From a checkpoint of a small transformer trained on Wikipedia.
Size: 12 layers, 5 heads of 64, MLP 832 SwiGLU, vocabulary 8192.
MLP neurons of a small language model. Each row is named by its layer, matrix (gate and up: input weights) and neuron, and shows model dimensions 128-255. Each number is 128 + 24 x the weight over its row's rms, rounded and kept within 0 to 255. Numbers have three digits each. A neuron's up and down rows have the sign that makes its largest values positive.
Before each neuron's rows, "fires in" lists the words (lower case) most often at its 100 highest values on Wikipedia text that the model never trained on.

fires in: "in", "of", "at", "on", "the"
L7.gate818:148144135073109140094095130137107162175127158127084150162111178145159131166139127174085114123093131121127102141118099168152118122129112087168152122117121157138125160112113101106152148146115156111169127133102069138113129087148167133152124161113137155138111133116144169113157110104122102137122121162131105126087152109108146120156147090098134184141127155139146118095135157134102121113123
L7.up818:104100128119099081138106178100189107117117115132062106113153182172128128136098099141161156115123109085134114082154139136102143125147102132111131156103090168178138119115115108102163152143125121140124128129099127148097141156123106124115185130094150161124141090133146152160132152103111147131164114105088125118121114120134116145113197132133167120071092116108112117114102095090104148145132

fires in: "a", "an"
L7.gate506:122131090155108108122115123115140117105116155139114166117147094166094106097105130111142112130159114137176137130119104114165077134129080130104110093122131129100176152097110160120144060122121162133137105100179154167095090149121153114119164137115102129175092120098131153113134103143145117134124138151116097115145147109145095100115152130060133093119122124114108145105139125150180144097140
L7.up506:136143149099118149123112052108135154119123156159133160146105143142152147123111125134107108139104166142139148133127114117103188167117136111167113097161127122149111104147132135087127126116149116123114104113129131096135114127096146120127134098125133139087157121115068167144145112141135139098090103139178076137101156112135109126133113134154153159109137130137121102100139136160073153105098

fires in: "career", "most", "her", "his", "a"
L3.gate800:132151123111108138120105128157162147081171108105058113103120139105137131140154138110147142118132114082135095121123086137092146113137138147125133103129150122125126119133117158113112133147105152139126114114144147137097164135154171111155128146145120160135170181138123158115134134138119150125131142177109129085166178146118086121150145189129122130153084120142087114172112129158160125138139
L3.up800:134139134138148128117125114088151166119131151149089145131095151131142122120136105122083137114138072132140128106134096147111116183121104168111126115136148170186150110137090114092132128091106125095162103107102165113104149136064142146162146142132119122125154139157132155137136111180099176077104093150134108120126110131098106108059139138146126109167124092142113104136098131159103155165157

fires in: "to", "for", "the", "lost", "won", "in"
L7.gate185:152110130073082130140121122140097165125109160095131107123111119152146110176124127160140135143114136159118122127148067136126137141153122137121147145129111125108109158143142116145116140161099137118157167074160113150144124150074166126111107154137105096156110161121139125116125122109110114171109099132124111133137165123140162125110144105104112123101150139174062103175160129147136125064091
L7.up185:161113161140100109116149112121164128107120109132133095134192136139135099099084155155140134125160139184152080106128162151130083131115119091129068087116158121125123111105107134141146154135080136112154091115099084150126129151159134113122115081117126103152133108134120108166154117100092165139121098127108107108156134107125125130126150120120138125152143094139103142098134095111144124131142

fires in: "of", "most", "more", "which", "who", "girl"
L4.gate11:106132137104133102135140116140134147106146155137136122134122121121156131131096124129131175142105135129132105135154127173181077147119137151101159128123153130110091148145079106183136142165134146132193112127117171110100108088129161147132127130118101115172132132128181122093125127112116111135149146119130139133176119135106124127160105090095099115128106121103134127174154092155139133106109
L4.up11:105165173083135119072162125116139105109131084113117152116086144083120164111112150131108146109102126114081113155159128164164140134162073143151166130124165150128085132155121120115181135123156149126136120090085128119120150122140146183146097110118113144125116138167112091117124124116116145102140164135124147119154097117123108161141120096141070078157139171140111147127173146095130142125086

fires in: "of", "are", "eight"
L2.gate674:123140120118115153136200129105145071152116103149165134114111145114167126148115073149131119148100101129113134116154112146146095092103107150124161103124095115164137162182125119158120102153099110117081122111139136090120135154162154144129115136157112119108135133123144157132148156133114109136120110170133112140221139169155129079113127132112123081145139135168119085144110139109117124106110
L2.up674:147143154170103157109203139107138116151175103122126121113119104145170171146139112162123138129132110113164154133156107177172147098123136138115155123103082111150131180157103111167106135129157089129108140099118111083131140114146153106172139093143116107157131115144156110107133140076129130131113146120134146122202099160148142085116137199091137148166115153157123112152120146106138110127095

fires in: "after", "his", "for", "of", "to"
L7.gate586:172110151095153143125104096100081150152095173094138167196100107133122182128103137068116132142093096143087152112121099129094121110161138150120146106119151092085135124099153137156112110169153135128151160117131125150119120146125150132130101126128100132136104133142144141132126114126136166124133118079131135102156134159156120125149123153144106141119085114110156098155145115075135156127108
L7.up586:155163147148095134092153134068119122151152143127212104132124117140131122092143103138129129129142158103175116155148117178201120164127165118116116103143151144152124120088112147114144096135113126102134112128098115073146115115181122157117113093141135101156117140122182139112120171084127095177153122115138172142133115088108155101181119093140130141099119146114141132186151093110142141131112

fires in: "of", "two", "are", "several", "few"
L2.gate350:136109166139110136116132114102117129125128137080097151161077169120127156128145109155077143115150110123133116108164143128126103124110104152165155105086138118172140144138140095134140119132096118124111130143096146100143160100173134104140144135153150129113116148118096136137146139131101103132138126178144137123172114177144129143144144136101111136128085137178110081086130145055147096127100
L2.up350:141110150181095143147180161144118172132158124116148107148133089140152145111115099119140120070135096123122154152128129106145130055104133132101137108097117097172119189150115120138124074130116123174110151166137122082102169118148150133123078080161104110133108118098144175165155141116115125138142129096126169145169121142130170104139146186088156124144130145116093116125093130143116128151148

fires in: "of", "aided"
L4.gate564:107087113134142163103142117111099121144092104141141168113068142109132131132163167159143109075148178156168145140164125114100108141106105096162068141068118157153138157111131105093084101170104150149149156111102133150137139103186129118120143062105121106164101158070095108133146142150092136153095156133083129113124147113144118119108133118143169119096132119147125121123121105137117132092118
L4.up564:078085136125155141108160130073127081174107057133122152148094139149147135132119152131156101086128126111107093104200137091107173162130134115156089130102146085114169127112132112122149116164107125110139145117149122119135123112174142113125148122113101105162129130077102120123107082116133142155149107113085147143146139123138164161130120107090139141080123143095127124103138138129088099100099

fires in: "that", "which", "also", "it", "who"
L4.gate759:126139133126160110168125116154128130117175133077084115141112141106165118169107110109113098142110123146114126127124103111093149142167107130138147115139198119160093168139098125114153141098152137157137124088133173139120106148099106137142097137140119130130111117170140143142104131130114140122148206173092115083141159072106158157151098137118098135168116076096146139145153143149122149159069
L4.up759:093155111120136134134148137156140117102148179080111149184131084164170128129137102153110136106145106158139158131116173170149106162108126147110150132082148146109125113167075122110117142130155111106155104143116162143141123080145126159117137124148136159180140150155175118127151141139135129103131192137109151132103109116106154141125130133084129135150141101139113096146196103108119186100074